Part of a small language model's weights: 9.18M parameters, biases.
MLP neurons of a small language model. Each row is named by its layer, matrix (up: input weights) and neuron, and shows model dimensions 96-191. Each number is 128 + 24 x the weight over its row's rms, rounded and kept within 0 to 255. Numbers have three digits each.
After each neuron's rows, "fires after" lists the tokens most often just before its 100 highest values on Wikipedia text that the model never trained on.

L7.up162:115142163123127128123100132128152134141141094167118150131136101116147144099162111160111187108113124149090129118099126140155144117170099155143132108159139150120112189134130135172097110110099123163142138141138075112097121155171180131117145161113122151133155150151142147132131152109161129147
fires after: " sc", " ch", " d", " r", " g", " D"

L6.up256:138124138122110149083116110147176090099149111147144122129107139134117120109111131142160120150109150115107140137134106098111146092142084099101071110138125119136081135176128127161112082118145119097185125103130137069113113165134174121097063118113131153126073117116139157164154112090100114117
fires after: "1", " V", " A", " N"

L6.up580:129124133122138153096106114110108115150121143128120138117133142089119093129141122146095155141125128142102096122070141104144137123109101140147103128150069101136141157136142154085109100110105116111116096126137126178144122176113138127108127199103125109144114156136146150137077153091143114113
fires after: " p", " P", "P", " f", " O"

L3.up161:136151137118082117105056150102111138111131148134121128120073148125118171145107138133140126136102128174122096132103128093133160144126121132093145126123125142212118149094182143165110119098109137132139094174157114098114144160118146123116126109056121133135169120154126148144100133128121130137
fires after: "–", "-"

L6.up651:122159108134071173143125122138149119128126142163100088118153159113140157120125124137099130145124104108129137110145147141128121186128121133149135135131129129091105132124159131145111109155125098124109128106139108122133148144103158130139136138127144137105065193111131136171145128136122145129
fires after: " p", ".", " B", " M", " l", " P"

L5.up294:151145106152076123094082178168128126098198144084146093116090151105115164116133132153137128147146150121124122132124138095185134142133141085159146114116114131147145164141155152094115119071120095144163084161129132087132134148116116147112104156078114130144113124133106158107106147116140145074
fires after: ".", ")", ",", "–"

L7.up524:152069150124076118128124129110120107173131152141132130081109143137124145120182149137116101134099133149136166154135159095137117119159137111121097165119092123116098129161195138133130122067126106147158077148090092099136103140128169134110074108113158127160107128168141109148125136141133132113
fires after: " m", " M", "M", "m"

L5.up133:140142106113110147098158129136148121169176133166139178168131153105130094094133146116155119117092061129089108123142149109165118123123121136134086103093056143120113108164126135112108113122146125150195154125133158105132129136118137170078136132133087141134089132136103147138085141131134127115
fires after: " H", "h", " h", " W", " L", "H"

L7.up373:115122124085124115086106127129151116150112142153161117157123132071121108132129135151101137131091101115151145119166128125172135106170143139158116124178136091116127134130103146112166124099087154152147084089120110067126150141128119124134146197124090094122111146138172131135142137142123145151
fires after: " c", " B", " b", " G", "G", " C"

L7.up102:102109134079105118138132100136142082135116135149126122116155142135127126132106149108160102127125170154155097124142167118131156152145089176102098161142131084167102118164118099147140083134140113146147134119103112127097125152127169129115108149156126084108111144144110113085109172145114148150
fires after: " b", " bre", " B", " C", " g", " Rele"

L4.up621:127152140123146131132120119132161126089162145104126110133116112147136160177109118126120151103086129103097135118106108122148120173163129136130109110131138095129131134173151147119148095145136089127173137160140143114127145118186143163116094067104115154141117125163161138117138139157131162132
fires after: " a", " A", " De", "A", " D", "D"

L4.up367:174106049127137150080123159150159161116101116131125122148142153126159123155150127122161123103129167126118118109110134097157127120140082141087121130133138105112136132187130126144151101109121132147164130093143123110104116150069184153077141152133145147083121095098168092090148110096150144117
fires after: "1", "0", " v", " n", " Reg", " N"

L6.up233:132195094137113139119099138101108115136132162172134128153115140135112125174061118151139139119118131119141117091127122119177109150123083116142145144090106144146115118154109131158123065163127121147153131118119147121071152135162155149114149166134124127093159127089118167138154132154118167102
fires after: "1", ":", " C", "c", " D", " W"

L3.up630:129154151168159102123145119086122162162090133118141106095175160141083125146154125129155148092142143145147111112107152113100143131166146165104123138114116082166106120135127143167170135089149133120107104130126125110119115110095105172134159111096122150142094186096130172126098130107110154109
fires after: "2", "1", "9", "97", " in", "96"

L5.up671:145086115138108116101150164126160146168116123137079085156114172127147152182119092139158092145115140129148131114134134087134110116170109146104159143102108093107118134132109151128122064114124149109121139075119119092126113132132146144133160162136115112132070115170156132115108152147143141099
fires after: " l", " p", " b", " L", " v", " D"

L6.up437:091129120101120182157138106091152100150117130092149084117138120134132096090097142145101144140141120108125124160126109117133088140138106123142096114148153094147125121139152147141099154112111163141149127114104123143136115130145160167127098134107102125161098161127137126113096176143117150138
fires after: " c", " a", " B", "ar", "oc"

L3.up355:129186119129181117089120101162136140141148101092097134139155126110132070123151144128108162139099128151121148158105113120114153150144125111110063127131086092145111157136134151140178105103127089142120115162158123125149088137112147162144123097093113128109158113176136128097143160132142124152
fires after: " ch", " j", " ent", " f", " eff", " rec"

L3.up753:109106107145137156118108148138141116126099145137124146162108123109155115158149153136136139089160167188103162073119172115127117125150129091131103096104106137137152143128143156157135138107100161136112088136152086144130113150151138161115131112127115061140095134097163168084087128081120163131
fires after: " (", "-", " \"", "\n\n", "==", "\n"

L7.up255:164141120087119151104129116152135137149155117135122148139112104120117118127139099162138201096075164141075154081134120106130148099132143163133109089113114105130133156134094128152160131114125140158137084135132093106145145155104137155114186139102144085105105165091130196136068140137137158114
fires after: " D", " d", " f", "ed", " W", "d"

L5.up426:112166128124113138151150151169206099127109139131131157118123140109125112126130113142186118127076158124155120127114126093146069132157136116128095184122133079074116101124105085079131116115103110131156120079144113119109113141119127140117165124101158151136128144132154156111140130118144147137
fires after: " S", "S", " E", " W", " A"

L7.up112:126154097115146138118149115077109143120130080148110080104105147117139101182122136095125120173096119109172163111109132135111125119141140092136168143104141160105127141110117138131143143114142166167124134080117146095097135108124132136148148149143120156151117110136151124122101136162135138134
fires after: " L", " l", " d", " w", " C", " t"

L3.up38:121151092135099158115137137126160101117105110084082131112117115104118145147137177124131133121137146141126113120106137129097139183158134154105129128150116112119137134175145155179148101130097073111140083118128110122111120162123159122116103146114127136141090136133150168126140139134104175127
fires after: "\n\n", " design", "."

L5.up255:122132124137153141142111113154171135117114120121131163167133145160122115131172158100098106148125170125124100106167115096142145142117079118092106109119095099114168144164100130163091139088103102121170113127113092126095117165118142115121138103144109110105067139157140174119112136084152135094
fires after: "1", " the", " f", " Ch"

L4.up416:118128065156098161128115116148147132147147128115098103140130147157111093170113133128142154112126134120153119086101145153110110100114153108118113095129109068081131163127153143121158108080116128136122118098130059125114104159138122145143148123067094078161115140127168126096126164103096129099
fires after: "\n", "\n\n", "==", " ", "ity"

L6.up367:135156149111165125072141165092157067142149179131111131103117142101162145151139159162077115089086109093083159110142151096149150107117118143132114134144083116176159133114173134102112130129105128111133152139148130119123151130157135105111129134115144148138128116133141120108155102135125133096
fires after: " P", " p", "D", "d", " ch"

L4.up200:109139133112150106141072129095161120117123143196149118117108143156126137136132147136113097168130118114147131142173121098143125165065080169172096140158105134107096123129114153180107097089132115101172131107172109137137098134127136121106119134143127120159097125105146102140122141128125151145
fires after: " Al", " ro", " al", " ag", " pl"

L5.up238:070129069134097111123134116142168100127161131104132108151128158126144122148089123113102121154129098114161091097139118111151101150106138132151161085137113144132106144158200142119124115109092092143128123118112109097114139180129128145115139133116115113161102108154156115118114111130090135151
fires after: "\n\n", " is", ")", "us"

L7.up30:139116081125126146145107150154140088165143122136148143157124157118138110109140106116151125102126165124088160152159162130206070143120103095123114126137105090104112123143095092070141145129123067123113073109123123108128116185126133135115126121136129115116124161117167165110161174140101140143
fires after: " the", " S", " E", " s", " a", " N"

L5.up544:128135136092053109119108121101140157144127142096120122135107154118151139129136134103135120101124148163120127112165115121148132126133141105144089141127142106112133132121129126088155102082130122137169127129102139096089107169134180123121126112100147119158078126154154125143109121134134109132
fires after: ",", " D", " W", " T", " a", " h"

L4.up374:174130062115076135162154180139140149132172123128086127140114164128197136109145142127108122063146142143114171132130189147109079163072119118159138127135128120096083136183148143068168123154116116146143120116135137137106140131127131111149158135107125090116088165105108142135117149127099170131
fires after: ".", "\n", "\n\n", " is"

L6.up166:143135117119152140085102099114136076156090117110095130109120169112092104138125129092109158107101125171103128154111140161096116095117149151143112149102128132163165152105162126116172129128126108166076135121110149150172110155113085128105162133133115120116118099122152147146146139127124159113
fires after: " was", " is", "iet", " Pre", " pre"

L7.up55:146128143108091169132109154105109150138157136146144101166165124121122161110138133141104131154119106116125121085148132148146138121128147168170133119130111094084163101154165124157139093093092106157126102088136164110129151117148162131058126160108135141104099134141099124086078119127129173101
fires after: " M", " L", " Ch", "M", "L", " k"

L7.up679:162141154122085163094106178137197142104183120168126131164122159105153133154119117132146152150139128089138118095129132115144123144171133103132112119125133112083136130143121133136151110087122129128151114080127178139102054187150138092109112123132113180082088165103125105078095145156097112148
fires after: " h", ",", " A", ".", "ps", "A"

L3.up269:118093103141126161109110179117138125113140142129121107143109134136120142117120158164118103102126176131098117139119142095109148117139068103096148143135139133156142129151158116141104140127080169142134075148157123138136117150131117126146146135097164112133187147106166117079113179134125130129
fires after: "\n\n", "-", " (", " \"", "==", "."

L7.up241:158156101092136106088108130162172111106140149179151148187129096160109135149103132089130100108086145127088155151111109106134092080081092155101138068135132088126098148135147136134155098090144092147142125151134102123094119125114162125146123147090086139110143117134124138125119121112108152123
fires after: " T", "ro", " go", "o", "at", " t"

L6.up134:147173144148150129092105114101140099092160145153154131113111127108114087107126138134097111136106143147122161183086137125144116108094083124172109123109096133123090156138118136106156141090136139137166106147091094158074101124154154140124086122111113121114137114100172159097159106083121133155
fires after: " T", " t", " Se", " No", "a"

L3.up57:104133102080090144142080151146149091102105111138118130114086099125153098135145149195124133124152127123105156077126116137109146160156069104159116116187146124152120110139136190151139153137095133149122101136146114121116118192148121126128106143152132109076128123129139115158122122140108149142
fires after: ".", "ations"

L5.up9:119143129128097130165096101117104103142145122139135101113159097168108093102120125086101130147140133141139112111104137083113152145124138174117143118128144094131137178170141131128143127140117127126128048124090117081130120153142110146109115118082094124169136169099113179130093109127138153107
fires after: "2", "–", "9", "1", "93"

L7.up331:114145094115118133074107170145147125093152108119128117102088157117135046147152151147154147107134173127114169106097138141138160130123136132103132162145129071130146126104121129136112138104100130121129054122161103112167139162138174102143157144117121124152106194118152151134081101157131148110
fires after: "."

L4.up626:144140119115129182105139159176143126099170163160144141148094181150133105115104149172127111121121132116158110126113152118191131110145066098112129101123099091092148108180134142106150092097140089130116099107111152087124115203113124160133143116122127115105100171138173112102142123133147117132
fires after: "1", " O", "2", " F", " S", " pro"

L4.up8:124155111110135094135103102119121095106117087125133134115117137107059136154159114088124144131139138158131158129085134131118147114125105144160110135135090133157127145088131082108128133138099147114179093183176137130088129102177111121127140147088114111094157098124147163143138079129113155183
fires after: " Mad", "ak", "and", "att", "at", " on"

L3.up722:170141059129101166123152161134153135134136098141112116139136111151100153120172130126136116126120097093133126109125124123143142123180124107134157127169129149131105152181136144132148155116108087124156144145172113104136105125121128114112105150133134148120111115113136158167104115152113131088
fires after: ".", "I", "o"

L4.up332:146150135110079134094135117128119098157098109143086114148119145136114082106101171104166105106159146119112143115114105138185126086139153147067106057140153102151098155144144130112100113125151176134116111132111104111092112148136166175114105123137104143147104108136153127140153141129107129162
fires after: " B", " st", " b", "st", "ad"

L5.up386:145121138099097144131127114147124127110121131086099155145151117082151113148149135139174165096116145136120132105107146097186113154123090085134127147111098085080109118142170107086168108129132116169127107114168132093091134165123139142149149079119136106062139115139129116154153089101094152126
fires after: " S", " s", "'", "1", " sp", "S"

L7.up97:160161129146124113110128166151170100127152127162097132105109122058125127135131195150118120159116139104094125104085143103151134164123100106132135122143115109133160119185152129093111124093111104143145151096152157102160149133109142109108165146087110133146097183181120123161127124105109156142
fires after: " h", " H", " p", " M", " m", " c"

L2.up123:133165069128116107132112125091142086154103111110147060163155165127133131152080161099131127125128098152136130123130084111155126107112107165139085114116131135144096157124157079109137157131088121184136117108118110122098121132140128135145105176114135088113137115132157132118124122143081134140
fires after: "\n\n", " the", " a"

L6.up540:112123141135134126121168161147151128156148088144111110122146136097157130151100149182135126137104131095125178120157122138118077097130123110135124135109130099132138115114133107150120149123095164161121103101173094086112124140084132123096141167095129123109078175143161126100112148171172166092
fires after: " C", " c", "C", " ob", " im"

L7.up469:156097103083074141131149153137122175141107149112086143134143136134183113152133133130098140124134149103145146096109153106145153131084105121140133107174121105112118116131126134133116135107120128146133103122141118109111115157095149106129159140146138111128076148173121147143178137087109135133
fires after: ".", "==", "H", "\n\n", " b", "C"

L6.up49:113104108136118123124155169115127142129135092148133138118125129106176152122125157145107140125140140153133201136127132132101122124070138111123157151129133135164164136050132126089090117120111156132105127113170112131134124138087129127139137137092126105117108131164125112113124171112129148167
fires after: "-", ".", " (", " the", " \""

L7.up764:113127121124086164092115129083120112126106091186165090141108121151113121124127174156108162144105127126156164110151159117142129123151124147139113083119129101148149120151157088096107151156098185186127136089141120116093154116145153172106123143146112075100100181129130132142107135130092130137
fires after: " C", "tt", " B", "ar", " d", " N"

L4.up95:108115151085114143164054115114132086129142141114104135119107116121132128137144119144129116081099166150114123105140126143107108140154082150097099121149127104111102123136090118168144102101141162113150090133163149135091123139138159135096147076134177126090126161114135160124124123107154167171
fires after: " G", " Te", " B", " b", "de", " Ag"

L4.up66:090172112102145132171106114115154117121142124120117171129100189163150125132124124145109101126166154182085108116200110131106092175079106141095104139132078103120151094192164119153115108101125141142170136116177134128152123149097109120078096157101098143165095159132117153116128190132145138159
fires after: " Ar", " sy", " spec", "ec", " Spec"

L3.up632:141116120148081123134133122158123174143123135134110089124144136124192127166142162096096134110138130135160184148140110112158125115146147135150112155140113103121139168128146104089156132086123148149145116082147135131160149145133115149130170152101099083148116160119149115100135152095075146151
fires after: "\n\n", "us", " high"

L7.up677:110123128115098116087136130086126155110108097196091182122126099102144162145108127165174132125148139154127139065113174099116131103106122109101152108128157165142137122124179182145114141101123136123152121116114119065162124087127128170142117124098133121143084147135108116082145151133097146168
fires after: " c", " h", " C", " H", " n"

L7.up26:131175115087100164138138154111135116143144147139112164127154144158160100139137162154124153118114120136098128101122121095168107120159143138177137107099122102117095152153113123141092102102097065115131112073123115106135153124120143166126134149090123139116105143159120147127118128110124138122
fires after: " P", " p", " H", "p", "H", "P"

L5.up283:162118130107091125117062161150149148127140117144136120150119136128151098160130129134150127153121151139131114123120127094103120113104061140071128094109113131106122134162110148088137082095116119144174115087104154123107134145141200139144097109119150116097072115134143123131152116086138129127
fires after: "1", " a"

L6.up607:081094140125128110094081109126149174110189099133107129142150095144157142107134136121099075117093108179111132135100164123085148105126088131105104114134164136127098123123130148160065127158148123122175105158151125112112124107138147198130137103118126129123154151141117144095139145113134148154
fires after: " G", " sc", " pl", "G", " g", " Sc"

L2.up349:113144139151151132132134104133145172120131110156131167138095119138146141121167130129117119110143158161128107094111116122086078117114064158060118148134104112134142139145121096100155095089128172133160082150148154125102122106169114173109134120120134127134093194137167175133083130120156102107
fires after: "1", "9", "8", " sp"

L7.up269:142124142112130150127114137096114146109135152125111118110150147152128132102130167134128156131098141122129141074173149116135128116099106138174089123173083087127113159136175083149136105100111102111109143105117151115144101160100137112083154164085107155104116156139160081146116118117126150125
fires after: " P", " p", "p", "P", "ecut"

L5.up292:070137145144088156102109149105124121207139136131149106135118156140159113169131135162093137105144101128161146159147152072137119163144134141106109102091148108077123112133122126141080127118138118145159102100134117140121138114128157183136124121165136127179112145144108145116141164123109116117
fires after: " University", " N", " R", " g", " all", " d"

L5.up542:097121121125145102123126140156169138099138151105146137132165181122145134170124105163139165152122134112179130136146139112130106105119116105158139146123110102108102123108141142133173060101109108128134120108123120099133125136146103152121146102118151127080120152133196126080166097083071146104
fires after: " s", " S", " L", "R", " E"

L4.up381:097137112132096149132110166127163134113107122112075110084128170084114121131092127136107121110090148111181137105094138099147101138102114151122121159140113121119130132105119107114180136131154139129167168105153139113114065147106109126144161163133139128167112137092177106121130127145124124157
fires after: "A", " U", " E", " re", ",", " a"

L7.up278:133113134109120113128094156144128137118128094118126153121102130108157117119135128145095127150138137120121170122097173075159120101139129132120129123129119083162151151155125106132082156129110109186134115124149107102163088106150117125117112117105142074165127139116115147115133112141158124143
fires after: ".", ").", "\""

L5.up167:104161126091137124106140163146109126081105121122110161123138187130112140113114144123145132155143147117117101134178101124136145093178057131126112120135121143179077147139098145125128146150144137138123142178122117104143161155074139134077151163136103123099095118125151120105163141122172135126
fires after: "b", " Cl", "l", "ob", "umb", " El"

L7.up347:126136130156123117092155121145173135117107109166146139158126156039152152147118129104158114107091111159088106118130142154131098138091112150123163170135113156128126108162194095127117134127093144158166086142156133094126125129108146142146143070118079143135109127149120141126121115099086116139
fires after: " inst", " h", " V", " dec", " ev", " prom"

L5.up540:156124143110106130147131148130190157121142088130150127074154144151105143135087105146159158100133138126174158111089129111139120114139120108115106132127132086113133094125128153142180113142128085158145128141132154110088101093144102117168135134087137147087146137147146149093125127143132137140
fires after: "A", " A", " E", " a", " C", " H"

L6.up433:130113111129114123073105151127150145105098157101154109114075130115116124148148133154135105146145155190120106140109161118122138146156120129141136137144142132136104143106153169147131134106121124153112119147116156156108087094116117134119152135087100108107144109124142154125163147115108097165
fires after: ",", "-", " was", " of", " F"

L5.up467:091193108138154125129122089120135113087143129151132101105125116127124130145128149082165092109144105152092186109140112131114144154135136143145127123174146149120148148150144176158102143124099152119116137151126120162132086157145104143142178101148102124110115174095154105145136105137085165173
fires after: "at", "id", " al", " cor", "ada", " Al"

L4.up438:126117109118135173084105152115124146141132115143133112149087158075139147128181153126147118140132103145176106062136139083115144114136120104114123079096112121114156122102112185136124103101112128137150155128102119080115138136141133174138093139143126124131117119131147159090084137116139141103
fires after: " T", "T", " t", "t", " w", " W"

L6.up573:173163120112128134135140145111104103095096135155120152153163124100159099144081147117117171104096148096140138091106135093149100165100095144135151089128128128128151139180130071137145117158103098121171134153158135134096116125109131145104143136137101105115146132133143170128120159099117193099
fires after: "C", " re", "re", " c", "c", "p"

L3.up234:145094137159144101147134144076133148140163154151126107149163141110140127101114135117137125160147109162110166111135092125115107140118123099143161143132117113158094152148161122127123113146091128138113121107122126114102130108117160112144145128123114091142126140108118150149124170112115136148
fires after: ".", " for", "ed", " was"

L4.up139:151147124166141142140141163124145169116127107170077128107098134112149111084106129113126109125133159143126133095143126102121087169100146087095118135171119072097174150133092128151118157117118140131128117132166136125141117132118091090119122170090095160091137109099139146111136111152138172126
fires after: " c", "C", " acc", " R", " H"

L5.up171:103089144133067122111110141139130125103124102162133170132097124096147155116170133157127128152164093186141221085082140095089101134140108089152158145187150110171160118079127090106140149124097108178125090137175107092146114150149163132117137138146127083125150148132116131128115132135125129156
fires after: ".", "ype", "s"

L5.up583:136113111117171124119146117140147152126149131107110151146079118093149096110142160110136102121067134167122134125120150108165118177120076081145108094103118100102130146152159147084115140106146163170121099098137154130128127115113103196126122147121157110108120084117127105107172103118105133124
fires after: " N", "n", " S", " s", " T", " t"

L6.up243:136092120142089104187078120126128159139105114120116117177114136133170154128148134134085129108094162136154148136100126091139154124171080160111130194132127099138143158132114084140146143103143124180172071079149138132109119136111178143085128089142110095142133125153156158107103117103117154129
fires after: "-", "\n\n", " the", "==", "==="

L7.up745:108125107136138105120107112100144113148148141162132122142141156102143156109160137160157117122106095142125123123137123102143118105141124096136143118168109094115140170119123148104140095078103132125118142149139091090109144130108132106163143109102086132130139176185120126151153125105121142126
fires after: " s", " H", " r", " S", " R", "us"

L3.up683:167100146120123154099121151128188126119172132128098146181151118127123086153166163111140148104125161133143129112128145111149110107154143092128146120114137133118133123148158135118126135070089146126164123150136127060110127138093129133133163134100089080073136152138164116110086169109088134092
fires after: " h", " is", " occ", " H", " are"

L7.up286:111151131096149120156115099078152185154103112149102119098181122142120127138080115116099128127105113153136134157160121094104091109140103150118092112133138133128067101128117126103128154138147141155126126116181133092166142129111146120115138150125103118179119156122138129108156137135146154116
fires after: "-", " spec", " G", "oc", " Spec"

L7.up760:111155091108129122071116147117183099143141142150156162126100145133106129103133125130121145124104148123111111105139112114168125139153138135118105127135131122132094154119133157163142146114132128135170147116125078125129137161183171142111112146107173133092096119146136180132107086077174113102
fires after: " R", " D", " F", "D", " d", " f"

L7.up168:104110095108147109121141155130152114157166140163156142109098142117108139117128124188148150111102143142133165138099164100168115151151110132122140101135120105105080124177103161128143140093126156181141117128133122092120128101080147131158177113110111120119104163151133147148119133130192141162
fires after: " B", " A", " h", " G", " H", "H"

L5.up367:167129108134128138083139103118115083159110134093134160110145143143140159122157110114136165145135178152123149128088132108095136112090111158127090156213165121117112140103143108152139148073122114136168109122096139089099097125145117108105155106145110110114121124142152147101141153119129130177
fires after: "and", " Que", "ak", "os", "as", " on"

L5.up730:111071141103110146111121144133102064132118104120145134123143129105166127081147114180145172098135137123138120173070084146130113136125096128145086077125140134138119137081132082103157137124127138122133095141120114125146137143140135122139106132077094144139138123137154168122145129105131115131
fires after: " |", "|", "|---|"

L7.up681:120087120112145153109099121100142079124122158100138131099104132101128125081134121161117155083142147144135211140086125136112113121169111115149104133133132127100105129126137093163104102127112071125114106133151150118103100128155128164144110159137122109094115101110167128139151134122089138135
fires after: "|", "\n", ":", "a"

L7.up751:141077159125074101115102106134127137087129160100115121109100155081120109112168146145165148105121124107137125139100118107145145125127121113133101133128093140130128195142108126121114073114158144145146095105128075126181112128104140120097146135106154153147080151127141122160075113068134156162
fires after: " m", " ph", " Ph", " M", " v", "s"

L5.up368:126114073142098149111121116085161153148158080161089137123132154107114139103097145104171126128153138123106117122160144100159110139132097129097104094130120094093114111127124121159129146086128159139209124075110150061150113144142120150078154126123119144106128115158141128108104185123140129139
fires after: " H", " h", " w", " O", " W", " B"

L4.up424:146104122114117123129119127139108120098122143128140165158119142109115123134123164092162150148088142146127106120113156108163124162125092107124093134136083102146113143157165129161097125126118134185136100150142160123111116112116079133118094097115145090078134141083125167130105134129133121138
fires after: " T", "we", " Se", " t", " we", " F"

L7.up697:139162133143136143144121163123167130131139132128102150137112148128138148116067130100094137135103080139125141114151136101103133142140087125126141143137104149074155097101160138151107111115106125153132139120166171130107134149140114133107116179101126123111105122120154141128099134111104140156
fires after: "″", " L", " l", " Dev", " pl", " M"

L6.up111:116158125101111112093105135088109118112123168131126133135113111122150145165123126136159139151122114165104101138132140117080117177099139094107120144160138151113136168138105125120127155080116127121139146168133087125128152126136117142136135117099105152135106092171119135062093111107140135134
fires after: "^{", " P", "P", "-", " .", "_{"

L2.up243:161131106149131140131136127108094164107133090126127072157152180136190090171137146090156118117142111148135134128110118146185144097126087112118108135112114163146100143115163109126148148092116151095119113132123105116144117142142117163110135151103144103098173147135168151111091121149107108095
fires after: "\n\n", " Mad", " ar", " dr", "ecut", "F"

L2.up521:114138160151131159118103129117092158101119130103139109126147105141094140186160146125129114118151147154107105136069098092108161120095103109140114113118126126135125141094131131127147123118149105116117108137133129103119138114167122142121129134079150165113134117142147156100095107135108120113
fires after: "–", "2", "-"

L5.up75:153130091140105129126101116151098159128102125097105116174112125114151114168123157101114135091096179124119142109106167091133125142181125118119133131118087086143138184145171150122126131120091131165131097128141094138100146132142096167127139123080112093152143142120151155084110107126094172105
fires after: "\n\n", " ("

L6.up635:161130128116122144111067132096142136092116147176111162110067154116156149143125168138131116160108093181139127155113156137152110133112131124149099138156129125153142149119143101132119116127109082151121155094124131137115105169111100111142130138148173095129118153092153109093141117121105141163
fires after: " un", " was", "'", " be", " dis", " is"

L7.up161:090143104154131138144141153161130111159155178097129147103121178135154149120118157176129130150110086117121119111120133124095128143076094113144118111129102161102101105184159120114131113112090109105157118112155132137076126128122189156122114123104136138100101105138149102081120125094158169126
fires after: " l", " L", " s", " m", " fl", " h"

L7.up142:128125133128126190091124118113157089178132138144146182147136108086160161099122165112098111144069117132098120097130148110128117114128095130145131075117104115123136137095137143130116175109113138118133144112130098138115118112098134134080116140130151121131109150172142146130109166133104105126
fires after: " ch", " R", " r", " T", " Ch", " W"

L7.up213:112100108124096169171133120091148101164136129149084121167134162125138084149145132109137081119134056115137109072157109124168126108165074097102138144126119140141132099139134159102135131097137134119176131133161086072127137152105138130153112148146108136107112155156108123141139143087126125107
fires after: " h", " r", " M", " R", " H", " b"

L7.up648:144122100117142135103140127115149142138128144177121147144087144102155157132114121136133097113126111107108109093156158128189087126125093101136117141140163131115103100141165147145135135107132138126185153122171121113143133130124167134107147112113104149110081169133113088114133128134128153153
fires after: " h", " H", " V", " c", " v", "h"

L2.up596:104180139105164148132116102125113155114143136093107097111137139142162108126123142142129148118150114115130132144133148101086143132161082161123108129171083127096128122105156143121164124119133135143111087133146138098170132140164146110155138117112118102140160117140157132102094165144146122115
fires after: " j", " ro", " bl", "w", " ch", " high"